Part of a small language model's weights.
Training: a variant of Muon for these matrices, 236M tokens, 7197 steps.
MLP neurons of a small language model. Each row is named by its layer, matrix (gate and up: input weights) and neuron, and shows model dimensions 64-191. Each number is 128 + 24 x the weight over its row's rms, rounded and kept within 0 to 255. Numbers have three digits each. A neuron's up and down rows have the sign that makes its largest values positive.
A block is one neuron, or neurons of one layer that tend to fire together. After each block is what it responds to, as a language model described it from the Wikipedia text at the highest values.

L3.gate82:118129163093151130140108082108114126159117143166135177124117135136128123113122132133160168121109127141105132157153116150085093075142118143123112167163158065067090144119144136132139119121107160117122179095120155109116129135104118106147127177173104129112100154158120141117130108127156158135138144103122093127142156113149140167147103117136133152176078135114122112093123125140138169118108
L3.up82:141153109087157122124115098126135149142137146150160167123150144092098085129134137145151167138152126138086157123132116126125066097133082123089113121143148121096146180104144132144170106106152125142128149074122125104118095137127108106115121162158117149099106135121113128135090111140136136130115116121108089149153119056128120145184127084138118157148116121093098120099106137132147132128116
L3.gate123:106125152149141170102144122148118176115151138149135080122122124082125105102106134142153160124122133085098160089159137130121152105121151193133120128127122144093158136081099116146145118105112157112149113141145125117150117138176134166135146130110128133151107131127100149145146181162127110120147092134096121128122158126203096128090180138136171141151135122153074104093114102093128121170118
L3.up123:110116153142083143134118127134157153145101077156151137095092127130097114149145148135159149125144073077110100076130106137161118136125143138123111092112127150104119134144173165123104140134156115181167104104122190096095163139100123134102083088143123122115116178133155139111109120118124101142129127109113141146147155118152164103097108142131151161159089101124115112116155121105136150105133
L3.gate147:124118134131129170129164133149109150150121170140146124162151114085111118125122119123154115197137157153154159136128124111188122103140153081101144149116130145119123133122098163164133152092115131144136163110121107105151080158159113133130076146085124138148122129112125110138110107083130169099103126098106123099133132119131117089133139151101158126147080118158101100123090115114149124128143
L3.up147:166130130149081137118182113154148121144115103151124111167137098121082141136115096125149130132113160124115135134125103116184134109097137096148135091089117147148128137088115149145129144108137164116120153119167126134133099118155143121107106158102125107138149136103135079110101140141124128070116121093110137129142175104117091110147109166082147157133064140148092122131123155116178124091125
L3.gate259:112147119122093171129125162172164102136143079154136117097145117181105116158143072113133151149130186152105137123163125135140113149128098117104113149135186183101103134101094139178137147139141105121120128117123138134118104127126121105138131107087152180151154165164110123113124110127138126123125118192133141125131146124112124159168098132145148144162132106102096126103144125096122113149146
L3.up259:104101130074090154134163150150166130153114114151083129132121126135116106094115118121158129135124117165120114155110126123132081101134124136126121149132116136134111128078112148153127098132146161081147112175134127117139130118112122113118120129109113128109102173146113145108090126110125071107144122135102127112154100126109127147152125130171123165173101138137081103086153113100116139145165
The first capitalized piece of a proper noun split into several tokens, often a name already seen earlier, e.g. Vi(iding), Ep(ameinondas), Bol(ing).

L10.gate39:140121149140158114129114128107142137122132130078121094138083084127107130100162088115123132146155138137132107130145161115118120143138098109103149135124076083141129108153125129173146163185143107122143135138154140116128138136103142132098150132165152154184116132123108175132159125123126110096132115127152097145124107108109154175123135156128108139084114105148095053131122119109128102130141
L10.up39:136112137115131153099136151141122119104158121093132110125126120110149104160147107155100105065121094101133102045144080106117116112134127136143135136125115157133154081147117112106072117089122134157115143111167133117151113085124102149101118124104111146129144134106119142056121076148120123145157117146168132122135148104136192119130124131132160140132158126127140173142180160148138140136153
L10.gate100:120116097114108105141106144123132154115134145159095177124148117114171115115116121098103141158138154120101138119145088130149131111108117119132132162113140148096160128146111105118098168144104115108161132108104084134117104135136130121132113152128103158129103112155141091131115106148135100163113177116127132150153106078111133134085156141069155145071128138107091106124117172082121133129159
L10.up100:145111133111147176154119120118154112118150145098143142099112127130125119130163129115085114124120136121141154122152141144134160153104137137133126146141109164126132040133116164145113099116134129115115130134130137120172085161106126146161140138184143189164119094113122134162128130127111103143125111149173136103126120129111145109150147158149093163075118172169104124084125135113121114112180
Plural nouns and pronouns naming groups, usually as the subject of a clause, such as they, students, inhabitants, troops, buyers.

L4.gate99:155131138126160131145143133099190119157123135146170163168116136126173143114136148080156139138179156130147106098153134127137121071117173079094150111139124125127140126114128163149122136165170129177106104145117105127149160110119102115171130149160123173128129142145128146125103144130123109140136111139148147133153079120101111082157125177113145156137163136148178135102123125128109113098137
L4.up99:165119109109156155158134137100191103146104152143161182153122134135155129115148099081145149144167107121129127107146142136182115087116153087112130099123131107137131142108169146143116124161169144166072114165132119117160149134092083106164128166174142150153108148171111149111081122112125121143116092108149150114161097108106130083146136149135163134129162153150170135135103127111088117093152
L4.gate129:131129101092116137167107130125119098157141149149135097189116099121160113175075103127095134118138117159138136109159112128107133105140115102177103100195140133141143169133134111124153159123112122102109118117105128186111132123117128133133139102145086166171102132136108175157114089099136111179125111104170135119135106134151115126133139125163114100120082149135158097143086128115143152096163
L4.up129:146096108091138086138126144133150152170118095165147126113085131158185144142147136134112109102122116130109133117148124136104107069179150081160095130156159146151150171082157160136160146122126124113111153120118159119101145134138115106104126109133126131137104115108113131154140136107158123165152147148115148139095142092142115137124171120186161117066142132140169106128104116119129183124147
L4.gate132:102104136118105134101126120098136143083151113147134104133179109143115109120116127110117073102078118128089101163159089129128098114130118156148130133144141142111101121092083135107112115089135117154102096097104099128118155149101108141121121129134145202116137131124153145163127122150151125146126114081142120191182108118117134135092127105159083091074143103155107084140135121093112144133105
L4.up132:138096122150129115105140119123100144115160148113147133150161120138097099115144109147126097132097167136105121163155119137107155093128130126179152151121133145102080140118149105149119111089155148128094110136154074149120104109162121177115119072139111166160100111143124138180119121126172161145126120129155121153157159125102123141087107103098064077114176131128146122081135148127131140128154
L4.gate162:126108119093111162129133136048127085141134107100127137140128117164108150123070109113163130130111147127125073094124101120112090106145117144151079135134150138161099120147141126145126113146119118125109150108165122173151102126146078128093090103158127139152117093172171129124115144119101131124141153161134107106124163170141172074137134115120098135140094102166140158085148151095094117155176
L4.up162:105076103174102140125115126113120101149146097145144101167112127116096161134122093119131157118092166125096177142121129157141113119141117129142107101138160123137126095124113160134119117144116181094134120102126116147127175136117162127140116155139118121122097154105110111094138110109121103180115121174122128143122133124143108136143085150187085115122110149140108123136080116070086085089163
L4.gate236:114128116135133109145148157145154124127118135166126115114139115175158134149120139114095143129113077154131105128161121119105145102139151084103132144116148129154123113115144113124120152158122138142135171101115169188115075144128150144092122157144154146143180076162117119131176160172117102171108140137103146095111158121081147092127161112148119161094085136103114091133144118124136088158136
L4.up236:115147131123161123098151179112136100115077106181146117161147159120124096075151087132114111146129097122133119124187142119144115116112147105121127122116126133129121139131125120096176103125119104142118138114163143150140101117104114163135133147132148164116151116129098142135103121124156100166133130088113099122171132098096164126114199141144116167144133140169118129160151136096110086162108
L4.gate307:104135146109150113095145148131112124138124098106129125089169150185138105117128133163133114122138143180138159159150112141138125108118139132153146131109152123095116105076127136117074144103154156187174111147146143107139109124128139142107098170137127175144078124165116152161117091106109134151124122088133152082146134122146168123111136157192149128148166144129127155124110095131148154101178
L4.up307:126103134151186120089122116093147158142131096117125135140140147150160125088083132139156146128178134124156145154099117151128139113122150153117146110122124093163104087144098095149133133118108155119110128096133146135132112145099129089121118197117129121154122108136124097147083137132156126119139113107137142112141115124139130134144125150165111199142117108121131134167112141099172129143146
L4.gate350:170131125122124169134125111147077117065140113087140116117101142134150148134092151136091152110119112118108115185119134144114093131125131162077140175140161173133066141119127157128130143175150142159138160137149147110099093124132113119139141111088130137120121110151065126140132135139144120179132147163119159111148174090126131110124107144125127125100133147128140158122132154142153101145158
L4.up350:133140115108080173116138134142113133071162124122150137118094127115127127166121162134118107113144120141144097171145103141118085154137153114128145155149146149126064162092128166126128124142127092104140207123140119115106123135150114164111142077133086112138129074119104119128139117141130095176141132139105143110190185094098141121135126140151098114131124146085145130137131141127155133129181
L4.gate351:157169124133156138103131146098100129136122128124140120123142135171143133121112133101108103118156125138133143165117145124126091115176099156122139169116090133154108066137142143075108116152109133106158157089129096095163183105131152115127097141136149156121118115098139143095122104134126138101100090173107146122104098126141150128107173143077130150154101148172116118149093134148161134132109
L4.up351:157146090132154097143143130154147110128156166132089141086135120129123102121121110094152122135132153137140129138108138100111091130095104127115209157082100138158092143175165130118130177139135110128113172123106122110150139177092113105135119167105136108144079096119132132163127087090105143117133122117101121145150117120130186112107162145145110165133152079125119137151153175089184136152136
Head nouns starting a new field in sports tables or lists, such as Men's, Athletics, Sweden, Norway, High jump, Total votes, plus plural group nouns like students, workers, soldiers, children.

L4.gate12:073150131147177114142142181156099104140128102184141143078141131144145150128085114123143144094142071102131127158088119158125158156155154104145120138145158142139131100102129121136116086139150131079141155129117144147133159142120167110130144155135135108151160126122096179087119101095139112119117156123154077130149136128164156102136133131119163123103110113125123151119149150126097103108156
L4.up12:075113157148147165134147143109131113156125083178169143121116130138104114137085116124177131115133119129135149133145109109145101115120135133182134136137180133170143106111092153133129103135153114118150121179103114126135137132116161136121121128087150122137178123089126138039150130103129136090147162147177126156112143169095106127139121113156142080097059129101102125116097134135137131125146
L4.gate124:131142126091133127141167107129155152107135085119162136132141121175142133159140142123174122136140171135113127160133107101149089110116118105155112179146094129153139118100082123123139102131131117117146128180112092133147138146167126148113091086117126115117130121068146143130134106113142123098082136146154110113138179121138107138096137093118120134104091094165135135103127130105136148080150
L4.up124:129134115129127137172168143135131145102140053158170107103124117169101133111142142137152078161159132129149106127136118139123144120075121158135113153130102117140110115142094139081120155162147043136113141138064143135131165133114123091159105134140126183144170115139140153092142144127133124135112135165164137135131150137174125149091108110156132125134110110123081105091110144109112114151151
L4.gate144:170063109087145100135140119129157144127140108147127140098109155194104128121123126130112153129127108138138130094070111130122147136139103105133089117125159123156122142100084174139107120117093110127140127094109148144117148100120157108122104153119137142135137114107145140163171137121128121104129135166148137099129085175128202143133089125114137155141117099119095073098112137155126129103097
L4.up144:141084160154111114165115152134140132100136144153111161143151134152159090127139136142096131140166114135144158079142132133124153181153156133119074111113118161167089137172131140102083119106126106160130111101117122156139125125124123103131114128160145135163136087087098138145156123124149099076150106102101122141176144100093116147134158141107140129146133126167089149092134150182133135133156
L4.gate147:118105128134093131128123091123114146107114116173121127132085151147173109149191176108130142108154134126162125131115117126123139133114151117136182112135143101147102136181160136096115167089109103156161160122104165131139124118158131163145125127151167123158151129115098135157118120179136100103112143107115138144126110079111091117154113131123119121173134104157090135089123107103122155120154
L4.up147:102097134072119097143124108106147151083157099113152068113077139084153133136146170113163139081139123106135122164094092124140149148132116123166142130155086113106127135163138070118119129067102115096209150152143122139129143108155133181094126096161172132179158156099103140143119101162141113109144127172136153154130127084104099117133122136137170114130123121156140147108124109132137134126118
L4.gate188:107093076132135138148120109126131121132099176119116124124138095201108129111101140138135169166107138152161139138141137156132132145165116110159107129146134087110112128128125082118106137120151110134105139167114167165125094109113160108155147132127165106102178119139142121076113128108100133132132143123137160097085167108101115164156152124137100135111112123154104148137130105164159168162134
L4.up188:116116151184135089166119113142116139143119128162174097138136110149117068133122139145117156139079135178159141140102135103112161166160145117181088101111156119104154127143120148091139129084154145119138158142115131155125089136124102136150103101119139130089155137114149125086121133122099147109121139131129114086094156092111123139121148132109152093107084121130162104140091165150107153114120
L4.gate215:175131132118152088138113188162172112121104149169159125152172138105129111162146145130118110139090119156106134184111124117167142138176156089140129130127116136107135122108158134110138137130140137148098121154137100125156138136103135139139101101129107117101129119102106111159146117155134104141109108110124120163147131128124158081143118133127124106129095119105130121175125095106086181165126
L4.up215:146113166146133097109156140147135126109152135142137173146163091100112140127158149128097154128099152143120152192123116127168170110128128123171144119155119159135151151111156137143108108127116166116135100130122121123132198127144106121123114090153123149106143117118098101174111150176139112149103161122115118148129102110159130085143128129097124106156072117102130127188128101129133150137111
L4.gate235:108109123152143173123117123114166124113141103089091148116132087095131146117116163105076172151141124129148157137123152132152100092117083127137099134144108130160118164119108120129119154105133158100118138129150124131095180118116172140099129106155147127154143143174114156134130118125103126128110082135150087132162148136113134112139057129148146117154116125109119128156108200135084099148130
L4.up235:137159101110152090144115135081115094078147122107133113148089135141126115127156120093128135110095150108108114125130110148131106098161108113109083094117098147151111063094108134100128150144141131138142120173142092110146159114096151147098158113082087108126140097154108142123139085156119084124170095182091108108131127100135157120138144146152120110128101117137150121123122146102058108132135
L4.gate255:138137121167124098138130157077154138131117134111108146139133113122097102123097167127121109132087120153133142144141166123119177139122098127202086135148092136171159114127124139129161101145149108155097140134106123139128138151119137141109131132150127114110086109177128126098138121108119154128101149136149137117116086105141097164068098064119131125127120130133196097117093186103071127152145
L4.up255:145102105189082114148104141099112101148119095118130125090079080135110115146123154148127122157091153154140095142102125149139174145152128109127116118128103123125130130141122118150125122120156115094080148143147102153148128173105126119131143138132117132141149105132129102115119127133114131106129128134121120175097141096104083128185111151131099111116113110122165117131108146131096097144200
Tokens inside infobox-style geographic data: the slash between coordinate formats, ″N, unit pieces like mi and km, and digits.

L4.gate126:129100171119126102109184124136182104129160108129132142120079115120126107133130119155150093123160152135118151144114202130130105112113112108120122170183129114137116133122103145169085124098146134149156080176147147127117147118132128137109165126123123143164161122137116122155086099163135136144158138181095133119113131155141156135118137152126134187126136080134145110100136089102136135114152
L4.up126:135116137137120116087197151155138122164146081154161161122109119139104144129105115149131097128119158144133155128112185132086120118097094083132128156202130120127143138149110123124104143110139143131131098153136126158123095130150153128123142160129120145141131124126081150116109117148130129122197126180142148125132108181117133117113172131099141133139142080124118105122160133112149117123156
L4.gate179:104153129098150111163138167091133146113157140110120121138124123117127151109123087125107118122108115132120140143098143167134108083152092111096140078115157107121111155085118114145098091142118169114120138159127123094155097173103134100127132173122131133127073152116106121147103124122151126106163156167145139130114132148108148077074153128125129087136126110111127081116101120144109100090154
L4.up179:128157110082127153141142147120146142103142154107151120106136107128133136136114121128133150117138123146151107121101158141134129162151099128101087076122155102128119161103141109144130061153119159127151103183125145102119103137119127095111144046091103151095140112141116097151134155137142141131138172158151113163131163121147137133080136119089159102130122126165098115142107115134092104098148
L4.gate200:129169141086091122091159135136182099174106093145126128126165160138096093121115119167130119104154146121123151106107154166087096149163115106115143115150145092129124118113113134149136086080123173160158106138114119124136129130135092168116175115134176140126112125160146124101113071154125096131054136154091158134117118136147152105127127180135164111100134124149134125130151134158107138110126
L4.up200:157159129119111119089152120094163097145127064119164115137142160167096100106153097170125142092091140146123131128145137157129090132129118128099148135168157109140090122100118119123146109105093191145143118109106131126146117116126108158128168155130158108124132087138165136083141094132124131164088110188104173132106115096178162138129139161148119110139116122144129148108160150166117111151127
L4.gate204:158104138117076107106115116132149129151113102167102147128135130141133148113083160099176137150121149138086169109111143125170138130108088128146107182138132156102128122128130120121149175137126110124151101137149123166127149131099116176095143150174140177152155132144102175132105155146091157124173144126145149147117163118110136151137118132134116138129154127066130095146147113098147112141143
L4.up204:154124147114107133132108134136177115141097069172096146110129139128114138133091149108185174136117166146082128099128149118143132127135134117136118190129124172102123132106105119143123158132117129127127077154124139147101142124087118148125128141153137154167174158137106157154111160136106147096198153122139137159133152125120153156132101161156106155130137139068115111142134121088154141143144
L4.gate225:146122139094133129128171197167137107106113094162110101123138103116161128112136142123171154129093147136159122097153144138163101104139148145122089136099148131080136149129114126134160105121135162069127116161158141119131123131103091100132078150161154147126127128128085137147124143127151156136138117130127146157156160094106188108104127100152110141144086161067125103109105118102099116114167
L4.up225:148138118116134115125131173143143109102130125139120109143161096121143152116143134126134168140090137150158126112137159128182122093152132144134071112096137100081168134143131123117185099109112126097119098138149133164129142140091141110141080146160160153123136125114092158114137196148148152147107141150155128160142156116111216088092154119139130146128110126053165096147113131120139115110144
L4.gate254:165111080139138092084171122152141081161115121118098165127068170102118188098096138140174167140110141121104135129123111142155101154130129121106132112130120116101121115129111116140165136132118162123133111131095130120130110171112140136125143132131154194115121116123128152119130153090139122097122179148120154164163138103161146130099139171151144118111122125150113130141144063089107123134134
L4.up254:107129107135094123134146127110170082133137078142090110130138125141160097129088136127171121088064121121181120100147135144131110140136141187092128080108163126111131107122135149133149158130115160141184090142137084170136105135133139152134166141142080104164098114099098089120091142168131105125166138190156160141142161116138186099081128140136080115142130144118142131110135143138139132093120
L4.gate316:139159131161125116163135136145170092130143122131078145104126141168149116117163147138162131120120150119095108106122129148101101105115110118137127157121126152146116145139157102151152143128120139153142156108129091151127131125121119135107152118124096128157133110167139124147078118115119115149142154143076127173175129167119115130111134142153118130141180103105129140130127068134141081125134
L4.up316:131156144138122111145131132146178076135135122129071150098138150171163116110159137151163117135107163111074105126123136150099107112128111122123136155122128156154105137146155107155156143139137134143164172104121099145133137126123130116108148121124098124161135113166161129158071105107110123149163143137087132178168111158123115117130116135153104118139170123110131130125133083126133086113145
L4.gate379:160128104121114146103107167089149106143122113119147145086128128141151143127136125131139103113130063099079118135160107107136091116167163153142128122132150121099164127121123132134138158104109103141124127096144145123172128140110139101128186131105127164129134137110084138115072164145119136135126066117134133164145132125153120103130128109145158130144096124106120123139179148120116164119161
L4.up379:124144111154126133094134173102171109137138163138120137111123140130159173126107128155166169174119084111085106135128096157126074131140140140145135121144140123148135098147157076114137127088118098151113126113134138120137117139143168107092128160087132122137105124098102164110090133160129160117113103113103169128157178135138135142158128120147112151113132119125112131140166146111099127110121
Opening fragments, often a lone capital letter, of proper nouns split across tokens, e.g. F(erguson), Z(oom), God(oy), also species epithets.

L3.gate144:140087078117097140114092146169165134113099104213124109154111096145132101105089101101125136166096142154160090142113164147120141139175146129177146117146150124119112117122081147156160075117147093089130138149124177147103117156154141141118114145152094143128136120123123110107135137122097110129112112120145147099139160146168134169143108102104134143119097130151104148133116134111125136103134
L3.up144:116096139132136155131106087132120170090079143147140129136110161144090153154161149101149135142133148165164089158123141091154133147154180092186118118157122110123138139112133088125122103149145119113115116163107118158108114153127099135136107131171133119156119122091119113122095077145102141144127156141148137115129152141156132127127112086100096111151101116109159176099145151119126171085159
L3.gate223:118156111141089148102171077123129162149104096152109191117138107149166118126155136128154124117126151131115143175099088128085137116108169125169146128150102105162120128106132120155105106133133098099121160127121176141104131127139107133147136105125134132126121139138082159135104143137115125138116109143132128169117151126123092086126141106138149123125124096143123167112123158099157119053169
L3.up223:107165115147083146114181074137117143134132121156093155109119099161151141125114131141136124127096116129116110169119117184114134140115147143124137080143121152134119100114136141174117116137178121072167151113092152146114157140123111122148125108146163102107136158154144105120094189151119128121140103125147155149147125122118117117156119123119137113149096126122163136074125203117138106062166
L3.gate334:123165114111131146133132134138116112123148115144099141134192140141122125147107131110118117123119191105198110121127136133115134162148130135202099143142105127114111148123138119129089124135130142106114130133103154137157138105120139097157092104095130131145131139151078093098135157108130114135124060103123120090133133136097116122099167124155083077092107053150096114124143142096072133097101
L3.up334:141164115132123161130148155125134118121119126129124122128172120124111136123144163115129141117130127152173104127109140138106095173142152143196111139148114136089105125127153128111110095184125148110147092120091182151136150117127155114171084093127095176074131139110101100108142155093127139109110093114106129082145136152125078120098136117134089145120130087143113126165136160125098143135116
L3.gate372:114146140136157175144151163141108138144130134174168158093135165132155120161135105112160166136128086142169116135132135147137167151101141124138097164123135136157167096159114089095151154168094093126129126087111170121139168100153174100135112114165166152141183114108104130079135114171116126116117137149152134112096139156118127110162105167102120100143114160140141119145153164132115085119139
L3.up372:156109111150103148164146122111148178101160106155130174143144081144134147152156089118145158125132087147148074183134141096114103109161129113146132147180094120129147143156133154072116125082132143133113129143071119128072117124138149091172146154136118139142159112156107081126135099134126124134133131126151146134068109139135135102104126126113155092145118144149163135132133119094096146137127
Separators and labels in structured Wikipedia data, such as the slash in footballer career rows (Team / Apps / (Gls)) and after coordinates, plus taxobox field names like Order.

L10.gate95:173095119123116108159108141149121162099096143149122072142103154164128113129140110137149144169153140138112107117150149126139155123115120165147156093130089119136158122125113150153127116083119114124124202154106116139086125138197097133108148154118177149141160138079148090160151166133127144111143107171141123121147128151112095165081140107072089092145106128109153117130135143130109154117132
L10.up95:148144113132146109140121140139160160130120143136100127104100102111152122133174168172100120121149155154149108130153125141121145080083129139147143139139079164105145100127124075130106137164141115109143147130097149109133161120122113100176115142129107131092159129123153149143142160133107172098114129145151117153124138125114138138145132128061109138163108087097193153120135134118090108116100
L10.gate345:154070121150124142169162138118090099132150138130155143117124097164132092163136122103125083153145124106137127084162146093166130135108110120126134118106105117126146087104142132082109111147138134138112133210128125096085093143117132133104124139135126104141130096115146108146149129180110169091138144144118139143106127103139106169097089106159115116133106113154135124086145137131114111111154
L10.up345:161089143130110135140088098127148120123124144086120101118113125171109114153209114138141103151157144080129151112147134154153137154096120126146149142108139098121133086120122131154110098133171177128126145162144114141146114127079111128093106154104173136121138146099113138134152146133118082131154149160150143130146083120133098181108127128103076129098111084147171127120136125184137159096168
Separators and units after a number where another number follows: the °N in decimal coordinates, table pipes between numeric cells, and words like than, over, aged.

L10.gate129:157135108110123141130155136154117129119091118136114150129126129125094138137148147152134149060128139161148114122117124174097110133130105129154099121076166140124111096129105146183101120144130138144144159126149158133115099118116131163144140117163127155155140132158191171123117136147067151120126133143097121113142169116116172126157071124131151139110158130139163165132138113096142140121122
L10.up129:176163151154117151133132161153172097161132099119138161096156145118155139133110132134161126111109137127118154127119114165143138133121142142139122120105135125135147104122134141151155150145151163142148078111170147103171133119157124146092092146135120116094153100151113182139133156107093102140146109146138128116163118139156110127155119179091117116127086154129127130073155079125124096102151
L10.gate131:113140142135130135136132181079142141149099126066180143145136156113184105121131077130131176139153106139101137109104142151154104128124122124095123094164134120161118102143144132091088134143140191125149088184144120159115131132125116136135118124092126108110119098110106125103107124161086107134120121146112130162157125081112136121144131118106120091135106161147131071129160117091125107177121
L10.up131:119102183132152131143148196133156114137088114098128091137137169142136110136116121136108110116142084112102152093113117132152115131132108113131126100163156160126087117116145156127150071115113186109166120134160139143123134138148112156143174080088144130096116126137112109132137124176127102133127140133120142133136173061118141125111161205105118115137109132150136078119137128138133124146139
Middle subword pieces of multi-token names or words already seen earlier in the text, as in Carib-be-an, O-CE-AN, Jaden Mc-D-aniels, Le-um-it.